Weights of a small GPT-style language model, trained from scratch on English Wikipedia.
Size: 26 layers, width 256, 2 heads of 128, MLP 1024 tanh GELU, vocabulary 512, 20.7M parameters.
Architecture: LayerNorm before each block, tied embeddings.
Training: a variant of Muon for these matrices, 416M tokens, 11674 steps.
MLP neurons of a small language model. Each row is named by its layer, matrix (down: output weights) and neuron, and shows model dimensions 0-255. Each number is 128 + 32 x the weight over its row's rms, rounded and kept within 0 to 255. Numbers have three digits each.
After each neuron's rows, "fires before" lists the tokens most often just after its 100 highest values on Wikipedia text that the model never trained on.

L20.down722:074133092103117095131053143100154162074092134130188128183071161140106158136139167137130130064165145176113110115137100110171079158119148145153082085106103126150132152105170100100125135119039081090125113184152157161137163140140160180129071137153123127107116082111151144181093133152109180184115089124115162075174167164174093098095154122120152124153105104096117115174133131174099094127132200134137138155138154117126175052116185111148133180078141116094161062210204206086143109109111137136122154091102142202108146100123130082194129060139109120178095084121109117123119153111095150112086118148143084099133126133146092157137144128086155114116118123105160136132152162090097129146121132143146113187159081158162121154084125122111137166085155096137169069150145167109080068122099166
fires before: "2", " |", " ", "3", "c", "-"

L7.down665:163065144107118091130118123094086082078210156140108137185112091171081057124077109163131131113132196082103147135155149104156154108089135151127147094152124090164117066157096104147191164165114147145136099107124168111166121130155120165137118124139096119161149123108127118147136177165093157159122193176121093102028096094136119066161127102102139124158094131146090116132190127208123093118091099146111146118131123153196115082119125166151139149135166093151177114144082149133088130113107127089102148078107045140157120141173085130094105143107171128140183180141114101109159153125141135070141051121118136141122169075094133117098162120110104145202120127095156108081192126081082132158106131168115146160118148135169062174149145120114126151105120131102135072135134126062183187164163169
fires before: "0", " |", ".", "3", ")\n", "–"

L2.down80:118203119158066106120097115138150151165122131119142097168138121135171076123083164079193155112143135143152105115120174131117160172155167131066120190189147078164144124161111157131161142184130156133113123134187155113137142045112144152072076101101102100157127130136102157127102167084086173179103111118173074116125132134155131161152194094105094145126173093089126104088144092156103137103181125107168095154149176149043126049124040211107175152111095191107134098116150145139117065144134114150165084081130101155118163088087126133102168124141138161086165199132078130123150070123139167126125126149134135140141105116146135088098125135108172130118075060117148106152111144138114128124116182102119106179127094083116144116119094110110115098149103135208134114127206141137096092103084138
fires before: "e", "ut", "ies", "ed", "t", "s"

L22.down577:171103126116133103114081144132175159068089084183124126119040160127137140132137169107158094117171149115156193157105122139110118179129145133137109118151128129126090100124123115105089144109098115123103124109145134174090142130106113163144081099122152148147201164135066053180137141119095157071188186105153211169141150186159111112132184097084154120102101141146105136076156094127161143186096095121168105068155090123152113067128145134141128183123100122092154154200130172157127161168105153123136133104078110163105135139154105166143123183122193073137112133166168170124108139124107142188105103127129130138120018108141055126090166164138094095084077136160093109120132108104104143125072115068139174101103162157150129154150072123132054092144141109095114172087138095161155122166092145
fires before: "0", "i", "2", "ed", "u", "es"

L21.down283:127136140142089145041122140176117128099115128089121145151100130092066145104174099097133153128119135144148146155146164140111169155047099155102147178121102137133123133112100119112103122141108110146123108111061141139142135168138117086090048111134142151082148172129135100163118124158049152114114150109197080114123103123172088109086088148158107141117175064136135117136132160147154112103102156118136144123199125079136114127145159103151145102157131087135226118154095136160083137128161128074127094198081098129168197165098117136142131165157120139143173132153126052186092193174154097157128103170109055098140065119129159148097093118160134113105100129190090104161064127113147208101118103142198182082158135113131105124112107081139103090123154063090173110136177143163119162185132174
fires before: "ed", "s", "es", " be", " n"

L19.down6:128134120109139122113124092167127146143151135097129158121144135133061146116050174085095058195073165128096137113099136112153115197148144150163058148125113034138149132146137164161149073154098086161188158107056173067146128159133092126091126060129131101149106144162162090088110126101155117157085170155138119125105148123101153104124152152146148135118187137107145066136123083142164144112152066104104133170156145135130176137115203157084119152064105108138115171113141110122125157133150111165190113132116120105142154153150112126112138109112129140102117075122145154107088071109171091151091132085058205177159118132099185151135062143177086085214154145132130120142156174138121164108137144116070100111174127142096138172118154133138092166156149110132108133085182087038112109126125179
fires before: "al", "e", "ing", "ed", "ff", "ce"

L3.down327:112073139137118139130101109151111140178174129170087149087135139128100109131092142152071097143095169109069166100154116160182187125132173146063120152178123178102135112116085078172153100136136148106122128159104114129111200101144107181121165102139126141170118153161144187141147179118119083145132142114175157150097141211169116154126076121114105071147102066158108136152163111101104138064153112138124104156112106104220108072135115120096157171172101117114185120126139126197157169191077110123101117150095126105115107175150088133046063090161094151079176144164159089123140159097101146113085135152135145125120118093121146141114186113134112120092088141105175203112131096130139133155097104122141121092144093098198178107107083114037115139144101158095082083132119153149140138173072158
fires before: "|---|---", "|", "e", "|---"

L22.down355:115114122107136176087109135123146114036123137103114131183095125116127167178128154070154186151102120097148127127061173125150081194149165141118099107157170157166101143104152071063116154180126097100065160073128145120146181177136094136154102112151149147165119132130122096132141153108138113112143154112131080150156153134124129158126080142121156188115181198069141088146106153102186172102115109162127145133116150120108152101102146099147134089133125112119133146120112157121115154099135097155172137155206115136159135141141133061079146122124153165072137082121152111114168081111161147115108073059140138167136182110119146146093144126133088028220122182118148073052096172142138156037122116114132105141145141047090108128138128164078099144195107157121087096114170145082125156134119136
fires before: "e", "ment", "es", "n", "ing"

L2.down658:141121077115146066099094105145107082097165101150113129207166055112134140121148150110107104139141145081152113090108144121106120114140098152152144094112133064167166132125090088082089130190139117184188099145117134067127222076116125102114117110005148161131106098164140086134095096142172111134142124106124162178168175194182127148164141168159148101127204113103105113078148188142123133148168114143149133113128075120104080128128148164159207149096170173115152128103136125172157154129117094178128177125079141139126137086088097108129132126124127102099161083143151103098133135086091121115119117085099110081143099149133082192115135111118169176107193153093124167099132129125093115086142119134178105151159106144205180143155112114104127137118064148155121132088114165210155127083127149
fires before: "\n", "-", "\n\n", "|"

L21.down503:167145122130140144094147108110089196161085117098124091158087105142068177147161169157163100110126121095150108111168171158103123126047065123094134157133097133159117122126215094114114072147154152140128134127200148143160089199079135124108081116131102076162139117141095075120151127140072060152098170125136166128133213147130129157126163121129120044105140118114068110125091088102097139063184121144144129153106172133119135107096156126138125171148082113135076117128097192171131162146201130103098108165178147122153127211145127152144118148136137188117113138124165140100095094139104111141160103129131146126087101157153179087148154125133131178089107112067118169110095163129071122152119136139108140101122177118059092160085155093080142115167119172120128048095120153144087101190176162
fires before: "d", "l", "ost", "f", "at", "ra"

L2.down855:127181119140116176091189213068096144125091137159113148111110132144148105141130173093118132099112138134112139126112161126129151125144127098143188101128160119158093144157124086111072149121177133153130141123116156137103132126149180168122126185125173078156121174099141127139159177058139095169112132088126098158107120070139053088127094165166151149167153139105091173172116091126138128168095132077138119112177097145117174144193078145146092111150122136192114065121112106088103101073140111118112076133137175121090104122117131129189124115217141085039127142122106117137143119088109130129087133193137158096138134085134145123059165133093075127230160099123182097082177150118112060142109173148148052158170075108150146130135129138131161097132158141155080074115088090169121107178139101
fires before: "t", "l", "ation", "ar", "i"

L3.down10:146139132073117058131175112152065116175129152113173106104088101132115175091179166102089080152106109135206182107155127085176096157210094107117085105163092122108201179125133096110074035141163117097119129120167094111152138089148114155120124151143125080144158122101134124084085186142135129091175105115077128128159133080136144113093109141130095088139123157106131166067171112093140144110077080130171135142153153089159081147145148110109145125159181114173098130162127088108116129154180150105182148118072094186138133128164136148128130113117144111211148089172107099133148132147139099155131098144135118122170145151175134188162085147181096172175091134089119104098130133193125178072129161133100140115151145066120150120069098073152128155094128104141124132110051149122170163096089175
fires before: " |", "ra", "|---|---", " |\n", "|", " of"

L4.down521:124150146120083088117119091112175102151127089127079057077146127125177147065148112094118125147143160092154131161101156140119128153162129067135142124193118083092124107159082106200097163152106148109091161162100148123132145110183206108135146157149150100096145088166171131111089145130102106136131147056148147115077133064183120120154158043133117087104181153109114098109153139132180192139127212165133105146162093163181099144123112114104164121147122193153099101070096112143159125089111207141111054109146121130087139083091152112115119183127118154131135172104089162104144140137095133103167113142166144100178159166098147043146134119087160148166176146152127126127128121147143132049153073118091147112151102115129165147147069121062134139129140131142133130100168127061173158193085111
fires before: "nt", "gh", "ld", "s", "n", "p"

L22.down374:115079152161081098106157110078135183165102131150097130085166073093092106128143150126043118183147164139098141145113163185109128121127058133172198162094151132091126205150114079118099117103111067120102201121142184173155135109099153174153088111099165132115114109123158165135115124093130125175110110128090045139136160148117108124134165119191119112091127170119132145157155187109124094156101093127124089110105146164157136108091158126099187214144094125155150169141141134144105149124157108124149116170116098145157168123108088154119232168209056096119177082139135102072132168138094090192059107090085119106130150150105135116116139148125111104133099130098137169156091127091098082141133176137102139156094105117095186102103088153122158103087135133146151071128189115087136131127130152
fires before: "==\n", "==", " ", " l", " and", "er"

L3.down835:164120081171084092133136143140142094119114091102118109226127089107165152205155124116091123111140120157163158120153086137137167146145148089087091090150145120142162118163132144141128147144096170173119099159109114107120097041198107094114078140102174112153144154164165168143127189172084117116111043073116128109091126122127073086127149128141182097133168177111091099125160106112134076120227147150144167154148179109071133087107122126188139155111126187126180159126142145159097045115121142087134124133081077138064107113148148127136130102080113126192133143164142135092097144144151171106096094148104080160124064106099154085131078138129159171106173154130142104167159139148143110126123127083144102116199086205121115103104083104122139117161166098166172131163132165092096151165098119
fires before: "e", "s", "t", "st", "d", "n"

L3.down874:130120091098171096118113122116122150095162125105179091144153146135074124122143179119177096160097142108097117103120128074162088096179152085146141075145125158126127121099154145106164086073162115134122137088120125143081147111169076184129171099149049173148175088147157166073177140100092152149151093107163115178046137108122107126109121176155068111121134088135114139154186117077147115098130187072113079180133114155174104061126081126169103217157176084170104048114140095142111208151068129105167151089130126094099157156121161100143115158173138121130119149150128095175094123104120102123107131155106219136151114148092102189149089051119192138123181116144151144173132124151123093070123105152123128125151111118157161167129116116109136092097146132149165096153101190148117136134117158
fires before: "|---|---", "|", "|---", " T"

L22.down75:100024124094149157170091066096199113119112128141114068088145113144063115138120139142145151101131111109113198116111114082104146112128145113060178152080129135132130079101093139150155163089115117082143129130153124124086163141147109113066092109166126125212170180141143102148124081132115091141171089092128101108142070121136111115052117137138103197175170062060147143215167141156142087082180185093096150142135105129064169137158125107121189117105155116124091168140200120130107148123142111119157099160173147091170093138098161127088105127157170137155140124123112108123099147147142096074124173145148160142121095139177125108122102150137133133113147156092116198163071130094096153128131155134194141141134092143189066089109093082158153185180114166110149142107136147144152121132141167
fires before: "e", "0", "ay", "ran", "h", "es"

L21.down139:088123102133135130151132104149136135141059168102214098137184148139059108105131138180124131118165100065103094116114178058113121083075137142135182095116135069107162086118108178141170126122118104111115104083119082138127143094130126135114094185174135124122043115075110092093150110117131079197164073148151136136142122116088123140113161173135149190104099129136082124132140180198076138124093150184135114189150102161125156141091102128194174131107140131126133090097133177102142137132077128119179139137106122106106164158139150132171063071121079189183121126110104080160101083146148210081087141145101109115142136163149087117181150106112100129104178111226103143135156130115104088140137164161152149099149143109128108166102129081084138133162137108130160179144110168131069146132138188
fires before: "0", "1", "2"

L20.down477:108087124135083154087133073164108158122117148090100101138139114078142091195143139112094119166126135097146110153159189087135100144105142132106110137083206098151104140160093138090161098163157154079192157133112165152121119134128140164144155164151135144104128109156139163124135108113092069164103100156181117122108148142138097153153087100162117098160133166153104070150109135167121149162157079105170129091106048123167039074168115104116115126142115105138190131046081107164165101163153095092136168048143070154114161137129140104161156153100158093135119108137101094124075128122054135156156070143157049164151144142127159135169154087127125136145155136078167162132127179099082143154069157142085150135121117072115050160130118122161191157198085153117142180114166133133183175099106145
fires before: " |", "\n", ".", ","

L21.down247:159116143070136127131174110099127149095134117149085031132158051139095131157179124080133131154155126137181119114138175158096202071125068091083122113132145111079173088188148179113130149133140134156150155142140165137165138106084095155157102194123095163102155117118100052107099218092142110179112157110100120119162087150105185124056157122132111162143163115118085050106124152148119129150169122150097159100141127156164161120127090163172146046145120123143076130070135150075153084116174116150151124136158107114172165208187071118099102127121117125154171100162109065116106151116133133089111089141112153179144125151121139148049081074139095127138176154129113131084105130128142115109175169130130122130156139102120092153127161119123122086123148090158204143169088139141126093159130105
fires before: "0", "2", "3", "y", "1", "5"

L20.down918:078121104173164167109125151136195131103123075085119133151164119144115128146151157159053196150121130155107187172094138164166159119144142122159108151164111145147152125116148115146106132156154130118110129111171124091179100126140142117104121067144090116115113168080113150126166104135157131065130121159120133141163128135148113108143156094111127115136145159122113064095112153143129150135141101154199089153195128140124123079123187092107196099137083145100132092141152139138110197179104163103157144074140065063100172161107116218128060219071134195121109142112136132155176164150135072169165135110121152134128106103127117122116082075089093112106159138054105102162093115160054069133169154162113108128162148097074164209080159089120109098169158101083084116129118096117090086103127161
fires before: "im", "om", "ow", "on", "ad"

L2.down891:131145089119165053168119107125108145125088126137060107055112125144110154103049079141069145144131167086104160112147086077082114140106100110141161114164125141079123094155117131156126117102154130101129156155139142128105149093160115133083168134113101080128128079120131093100092175187149116101072119104091102167102123065151154154140171111121155108065174147134134102102142243167170135134111122141131133140135113136125108036125161193187137107186160162157128148112195140094152142135091137158130134106098147089152145091147171100122128206182092121165138137129123131150183100128097157115117136172127151096111155177131085157163107179201145179145180116182067102127126125038149075082136136144101176140138123126105153095109106073094157180190111124163087134109165129127147130146127124
fires before: "p", "m", "b", "mer", "ed"

L2.down179:153175025053176118176112121107099117144190149142117110140068122111151154171102138069170116114124147118150102162157152148133106112109077154082131039109098097107091167177095176096128118168133100208103129140159154180137218128124144137066144130056129104119174094118147045139119161079147161125139103100087144146182121089138071138081221182147119062106123121094117119112074099181094185116169123113135126181114145157096135118114135102120146175121181090141123125090118116129132134101122136085148180079154143098171157073127159139155126100120131106118127124114154164144083118136105115123102116149102145096116143148142129112072161067168157146109076099143152131137124136136050116102152183155123143141149139102138178119128092082152123188128125158160145185125176148102143151154134140
fires before: "-", " ", "|", ".\n\n"

L3.down245:141108061100142055109111105140108151114138130121141110140128092144142135166085166144190135108149132102126090160133154190105167135130141111165117098052117091159117145147109100145134114127119081108101091118081143140095112105121143112125079164081153104141111116133147094130114194075121109133173133110149121204136108131103042147147134130101118093119077135138090135154091082172098128111104152113105139050143198161114133075196127147082134167159107137025115086130115082162097112107136140138114124115173179118150202166103163137197134146116157083118101095201130146099147121154123140114089066123159175063138139139113140134171227140134089180122157134096093153148105162184109080155148113130118098165165141160131109125162129139107052155142172113165189107175150125146146161119102208
fires before: "|", "-", "as", "ist"

L3.down256:198124115110080200110119131049148118135090156140164168094141074122144110115127124152181183146138131112137087151124146124203140097073080118129097144079164154094180084076197117146181130134125145115076152140167174152085088160137114116133121140178105088164145186121130091111092127154168124133172143149080139114141130097109163148098088096147132165131144103113105098084125099085157111131148134165056113112149133071174099147117099137173145141134117083195165148106141115086114144094148068202099138174143124096170149091139125136143115067138085098138052093099126091212043119120100115174185059132139115162091143097128125103140132152141093151127177092155109139117084158188149120107106113150166100085131101126166116158104131096149134129107130129155098162212088127126102115192113102
fires before: " |", "0", "–", " |\n", "8", "5"

L21.down318:113124154134172173096110108157115110134109141045099092100149112142140099127158100153131130145143069131178114120098161109082154158143087164136149108127179161136127091135101146162108173111132142066155165178148085113163126166154075096069157175128183150096150106081064141149098206155152087119102125109093183102139126091135119158088126172168144126129120122130123091130176128149194140139076140096146120137181063110093133109085159116161140179155197173117124129069022075125130114138170108153120138180161037092146118127113080149150092104108105160093134106101125135096129110112117184085152146118074099154107174156168104152169169121095147129072140133162112108146162147143132156156060088168163108137144164136100124091150194105081110094186164137102098127111112164095124205110112101
fires before: "r", "ver", "b", "g", "d", "c"

L3.down121:170119071078152131128145109140131086149090142093073193147109138123112088065142114148125115168159116081135116084157131104132121129116124098119166135162111134068113164198120181166146058112137136077148134106109201169163160102109117070125174107154190140084175087112181144111118174131153104117211111092199123170052192168116136167099088154167108090150117092107133139099079166160074133092132116164105122134133133106115127082104140134167202174156110148108145073186111104121151146147102110121140134135128124151089175092159078145149091116142121103098085112100028069123123141117094122143083118168088147114152178138149142157140130114132104155150187160126118175145132142166134153143109132092112106139096187158135089102061051167117165110157110165132103145118150165111186088107124146
fires before: "|---|---", "|", "s", "|---", " |\n", " |"

L20.down487:107137133086158110110075102154110101125151093127138149151107085143166121136131148123125164141142106190160079105121163134065140195062128130095110167183151115161169140170199093073154146147170130139162103089104151159126127097130102146109068125164084120079171136137092129185154137106143147120144144159176095141105065126092135162094133107145125107067140191087104114134092154142201200100104127128112119124147138087104117135141129115120143092138129194123127093147114127096125084143132191152094085102169082078182130129099159097085116133183111115134145092096086109128120108150152173139112068159124121106193093096200110129150116176110083117202105117169102126139112093092197161160157146082099116113172146087096133146071064200169104208170069178119134120170103155145117119106102127
fires before: "ed", "ment", "ic", "ing", "ab", "ist"

L2.down126:120134104019176079132137140121128135113112114167113146116102101157138086120122127112114138091174035146132144136083115081145132150098110188191085099110081162136161108150164159170162132135107097121100115097176199130155111140111116091147180162107089132153152113101092092141092129114139084170105148113166135071200132184173072155171142095171069217143156134159123031118126139113132068123117139168056121093141131139131149143109117097101160146168115172137177145071141156126088119092154147058198134091177083110140163119148148164133157145147145137118105119146173151091139161102117138072150122136103130146141110115084112065146168188120172155149109061066158148117135155158139108132057169075115155163080162110156116136086124121101168114138137145145109094138094132130124129166120128
fires before: " |", "|", "2", "|---|---", "1"

L7.down288:106160119107058191103116190100155125142066148143100135119145173085107087087139167076114071121127167128146151086159112102106114096124147177093171157077123167089147111159095096066047103124155186149106103075128123089119117094077125108062155206152099108093155126114190092237134144128115147179143039146143140127067118087148183126147199134140110135120163134120150110147089101096139171173096132128116096129152175113168134113126162087124076137106139186148128079080099168121116103119096157136119118159092163107104104162148128161098145117150124130062082129087115156165121142110148155132094175136141169080130174115147109102097116136156117115183175126141105153081160210114131081148104110134156132180175116164178163145151147132105110194105141112132134106088128121133167136149118130
fires before: "t", "ion", "ar", "ent", "l"

L21.down331:119174136115111099138176160154144137113085156095161114107127137100137115156092158082108115099092159070149107140134123109040120182119135143121129114116132086151154167118168122192122107068100164124103133115133146126140187135172121130138085110152102135082145159127078109064182187079164119117156093112128152139142106140134117156106159033092146146095101078165156076118153156136184127130160142136205099204161153147094139062114091125129142164109113175153100073140116165150150147150132059113168160112138164124133121106150106123144176089094142098106155117133146143179144123167143206121155139137098169093224056114089150114141101099130127058090111098135143092029179117095183158159162141147124136142110129152149147105073108135135035171086103097137111118110159117118180126110089121
fires before: "th", "t", "ies", "v", "ong"

L2.down878:069122094035068142087148146099154161103138145084101151163146166150157101148078139175116179141167150157156168121132087101186132166103109135103108082113118157161182094141097169151143109130145155120195166151094126161075148110161145147104150167126118128132133113112113132139153176124164154145119179084124113137067126141124089104125122165142119099161127107133127132122155084078100109111084200142156184180040083121172127088129101157122116191104101114132145133072126134068083142118085185154179109140068142095100156111135134113115100114118065195092188177157139090120137169115151103142142086172133152099115088117096103135093123116163085155114111147098167208131117170147115119152129137125141113091158061090100167148106074121094145119148106150111103113106230149146146148139041156
fires before: "|---|---", "|", "|---", "ord", "on", "is"

L22.down469:122134136157144119109155124126175126132116108123152136095145123138113184122168162101091163121109097084131173138091167089131071079117098146155144132113118074133151179153004106093138130000143109108139141082093125090122136136098079108157139117151124117090143114092121187191159115132087094125119113165117123147162126145167144168115105132102091153124115118117130072144107158172092140129179102139118165160126105128098197164108126123136142130115097101255125155193147130113220150184111100158137182184095140113170097141140147161132098113169076168088112096133100162143141083148123133084148120105149107148152125144109128106150145129091104077148165100100096159134101058123117141111077111115156174150138131122160099168129131074133059138131160145119144083163100126156162137104178126
fires before: "0", "7", "2", "3", "4", "5"

L20.down656:112123054150126127136151147088140100087085078148159075113092141095093139105153150200118118160161099183123110079182097151068074062144176131113131115094108135115110141148139166154126143138107117137193130187095109190173137104140163143138129178123147147151105138108129064088103166134137096133119105063178130089087154143121109145126104110125138117065112132133143188120119120085072082185180171111118144108086157097196196072129106138168175128128157156123121062089186189077138116118136131120102125084086109129121190071167108108105122112087164172131144096109126122129099137119119141131121112143092136165190118143119098114130135120152122141102106145161160105092144137126154170122151116209170173151160132073113161121078168110065175152199136098056127087131154131145075127106193168
fires before: " ", "e", " the", "ce", " a"

L4.down327:119159149127145109124142054118129110180110087080101120068169105108090139093045075164086133176101158143132144122164110085126095113107070096111082121165153101127150109132171136154103132079099152092112150127127146083143157066107121073124133103116084132134159155130139081121112176118107103120112194159121099093182076141158124124167133131126159130128211152097131142129155180112112148156081140149098129130173067129153130057143193139180103165240158122093119141160185193142095217129147164136105126083193094106206151111164157105106130142177175145132114110135102135127159118125123181162131146105139136096124169193117121142159096147135113175140113108117136145074099104143150078113122143093086130181125133081097135092087047098092155199147120120116119109114151168124132135166137122
fires before: "p", "m", " |"

L20.down436:106109224068157101135137151198040127184062085137146097088147130129185137125098136159067156086112157101135132099115142167133167145126083122109139142133149127145119143060084111119082118154160090162122116127096137124111143078182167186152116085083147106156135075147087085144095148179163115116116119098193112136101144164117093140118131112186112130133139110125086144144121193127107114087082158151179092135150119078123128116142176059170110114187129133133123189139144135168073149139145173102155168132090113119109143130145179142111170158163101171135135110057109123144147094115167072187139171103164043132116099103165131120150076119117164140184137127127083099115158097119115111130142149128126098153157143142151098110120120127088111207195059172155119122131174118104061091101080115
fires before: "an", "e", "j", " |", "ell"

L3.down324:169113116153087169131147141102138117142119133085185134140129135123174154126100081155133089123162142078168147137145150098103117141128101144126082158107134148179097067114177117121122205141124106024114094154151139131125168134166146200119118126087057121136121065097147147096123147073118082134103161095087166108132147143129105140147081094149163073151143143089200085176152131151146148129064094079123143080178162146094122171127085148164148109098085081196141154110115118148105100176133105126063181167128072197139125147163196106141159112072143133173148065150176096152116168098133078109154090185155094188074114113160074107098150172098145141081095155113167127087114108170165125140142129124129131105102142119126181082129140129160155119073125169147112099181153092068129121126150117
fires before: " |", "1", "2", "6", ".", "0"

L7.down558:088016111128099124104165151146129134127134151080080155123088141127178093153117136140137129116157098141119153117154104118186140127097165137118117126152126083153095123078092093133134156112105171129148127058140127139110152120145152133074096143155172176141127082114132113139175124165108152126085149145098098061163087082126155172100124180170087157130125090069150125152168119144065121145138160110134160107132091115162126125203093151059081151217135112165088099167103085108137115161080121143113186089122116165167126115201106151075121178058135098079103181131118133165100151151111143070132144100105102108164174122137109112127091141113153111128193152149144172158177125107077103086115129151175147176148150145137110110105168048097155162128115132082092160218196107115112133146201130
fires before: "1", "0", "2", "i", " |", "et"

L2.down130:129056114092097178119144134132132124160089156136173132118133104192151133134092160101144153108108102123133141147127177101162118110140105088110155155113117109198190158149161106098124080056124142150103134118132085108104072092104138118178127069135169174128167095086129124138137141097110151166121084112144114089184129165145109079108087116118068120153114113134134116167139094124135151114196107075118077190096124137121084066060077138074139140157120160117132116106133181107124096172153144088194118135112084124125152145167148107131119171113171092183189122167133102102118126140117093079147145187176060089145207142113142154156113131196110171171142206108153130123126137059127114134095144135148104161149143112120076133074107105124153121105187133123162084137152187061215124097072166
fires before: " |\n", " |", " "

L4.down925:121177107128117136069127172135133181168108133170168096102104123144140121121143164082159113121102081120113117106156134180167190160159122152078160129138145109145076169120138124102094151088115117191127155106092096101124121098146135060118187200049146131124099143119153126133125138119156144142109117167098098134097134154168055080153110144098159146160176163101042127137123120135121122120150123125071093133155146153108167191138129045084106117152143196109059072147083156126108101145183173108134142185136189135076130135115148133121161077165136107100150124039069054129116172149130117135103151156114144169054128110173127127052101127157120087162124114134173130113178133158146076161113150130162114145140076153138178097130119137148091153090147142063092116118112094133151102217121123
fires before: "t", "l", "ar", "ly", "i"

L20.down218:177126116186078180153086088182132115116154168119095133137107104113166164113140122183054145154127149055126127132121117152104109156169139147138131140119079138116114131143149123166120079081187092109111082100119121125141119123198121180091109135082127135154159131183118115070216106090143155173099118185147102128111120164076127166160120117135051150098117101115111123136141144174157124116087066108150185140119124136084153134061131151133081092108175156089133110163089169120079111164160174138087162080120153125127145129182144100194187099125072106119079160101127127165144125111106109083121130171123098136119181072102064131142131200164146119114109094096148077164133163137122133141110085102098117144109126091175157097097167166130183092052133137062145125140188171176160172136139089
fires before: "2", "4", "3", "1", "8"

L19.down536:093113069166128118123130144127137072134042156045117142150132065128118124116102118155088063143122087149150141139156147089097108164088204154181123134128080116163113117085095112127115156128161086081146133122144167128056079111083105149146119174094115099166127136154146126131159125106121134076138098158182094111098178148142158148121118239099171103060142139174111183184146132134076124179109157182158134134123106163106184132140072084165195106121123164135158116069143112142158152176080141106135176105152117122215161110152156123120118143148126154116152180150080112134161162067130139127110075159093154157108161159128099093066158150108125137141051121157117112068140118120179125112105064156128119142121137127151072105127112176105133134181140102156112105120104118132123159074180151
fires before: "0", "3", "1", "2"

L20.down554:106099175181122127169120124163114121119114112119132091074084119119124143179100049179147113090148106155151150177103155119153186179116083081128114114091093157100080115090103150153085147164140153160189143103150144116181081150175101127053166115103127132173162123156107152182120109109136103137110184130142123120115150111131157133130092174173167133109158116159092144106134129090188112195164085112087126169151131105102208097091134112112132143103112176141125185147106068063115081175133104157144070139125086091120127130100105129136141137123087140099127114146143141111101117094133086137118068106134111167126195180095064097147174122104144087164197073213051130096161103121112086142159130153151159148135158078175153117136156170202149153130152113090084062132134136100137131066137135
fires before: "ut", "ver", "v", "d", "p"

L19.down25:178087128114061085064149102169149201107076148084120144127122134124162091157185160131142175093118110109150179113118135140116156100142132097064105159166062144172058106095102135155116159107142116109163131110168091142179101125120090024089139150132162153128144095123089148181156140110149136148136148136112146074093177091174127104149145064086163096125150166131096132177121143119152128136099087116138065191091097109130152130068084124139089169148187142104143149148137157137128116154176121163116165208141125089161105204187120132203121100149150158119078146128158138109105134061166131085070135101131096114101136138134065088138166136137179138110172133098102065117114122139113133119163126176125185133159117138140118110122103145116064180131146109059171089172157095119098122137135149
fires before: "e", "ate", "at", "g", "d", "ation"

L3.down143:114094187131115130133162178137101066132114131144196080086145076128131103110105112098134139118107063141159130141133140138178123135132158083100160140101127138175151132119164098130113073090120132167097129140159060094099116114144144067174135126132093138109152084135155128125118099084081113138101142052097122086188178127152127110107086127153132140185113111160183152108150112116148106105159163073085123152167102141118116092073109132098110134112095086186126149113096156149142177122163170115170084140154078178151142098111124185175153139122120039166087115210108110130159104115094067184110163164149133068147170179145046190212142151137036168128194130154079139139108127069166116113132129123139134155138159126130107167101154096136153155119128121163101154185107124143170103109109178
fires before: " |\n", " ", " |"

L20.down743:101139133121144213155165120110142131151185086142099130130114147125111128130133146150101102153140093167079175120204120174164167122206121130060103115128107156137107135152178113102153134116149164137167110108132133173118102151114106129138171096078107139180113072136145126183089196209145098173095116097167092140136117078148095060150062133109143114130117098134126090105129153131096131113160080117183080117107126106152144096148124062148168109140109119152164146112181117092109146097175189112094099127075123212067085149175134133178073110125156148161096132147114096146104096135138076057158142041100142182180132156092152149139115115127103111091125134131100208125132093153132112137134151174082131108091122138157156152130146043102059154119144073095173108095161079135129122104111128
fires before: " the", "e", "r", "u", " ", "ch"

L4.down237:131116146064083105097098141083143090172149088115074074133105098125239119121159138113161125161157138121118191138089189152075151065124154105144091126169109126142148123157178086080111147090152240138145122139106181095157182127100147136076131088100123120116079146141154122149072154110129106170064169084157146145127140144156128084163085110114108090148176165105181103117130133118104166081149111165186134126131138170126110138139128114100193100091168120128129116154087167120183067161115152143130148181078102148124196062158157191086126188120117135111118161147099126171142140134129084131150122115127138159156147134118150073108132126122140110171141121081143104141107145101109128110123092165054094104139138151133129144120033123156128114058082140113118109143149115102197131152077181
fires before: "t", "n", "s", "nt", "f", "nd"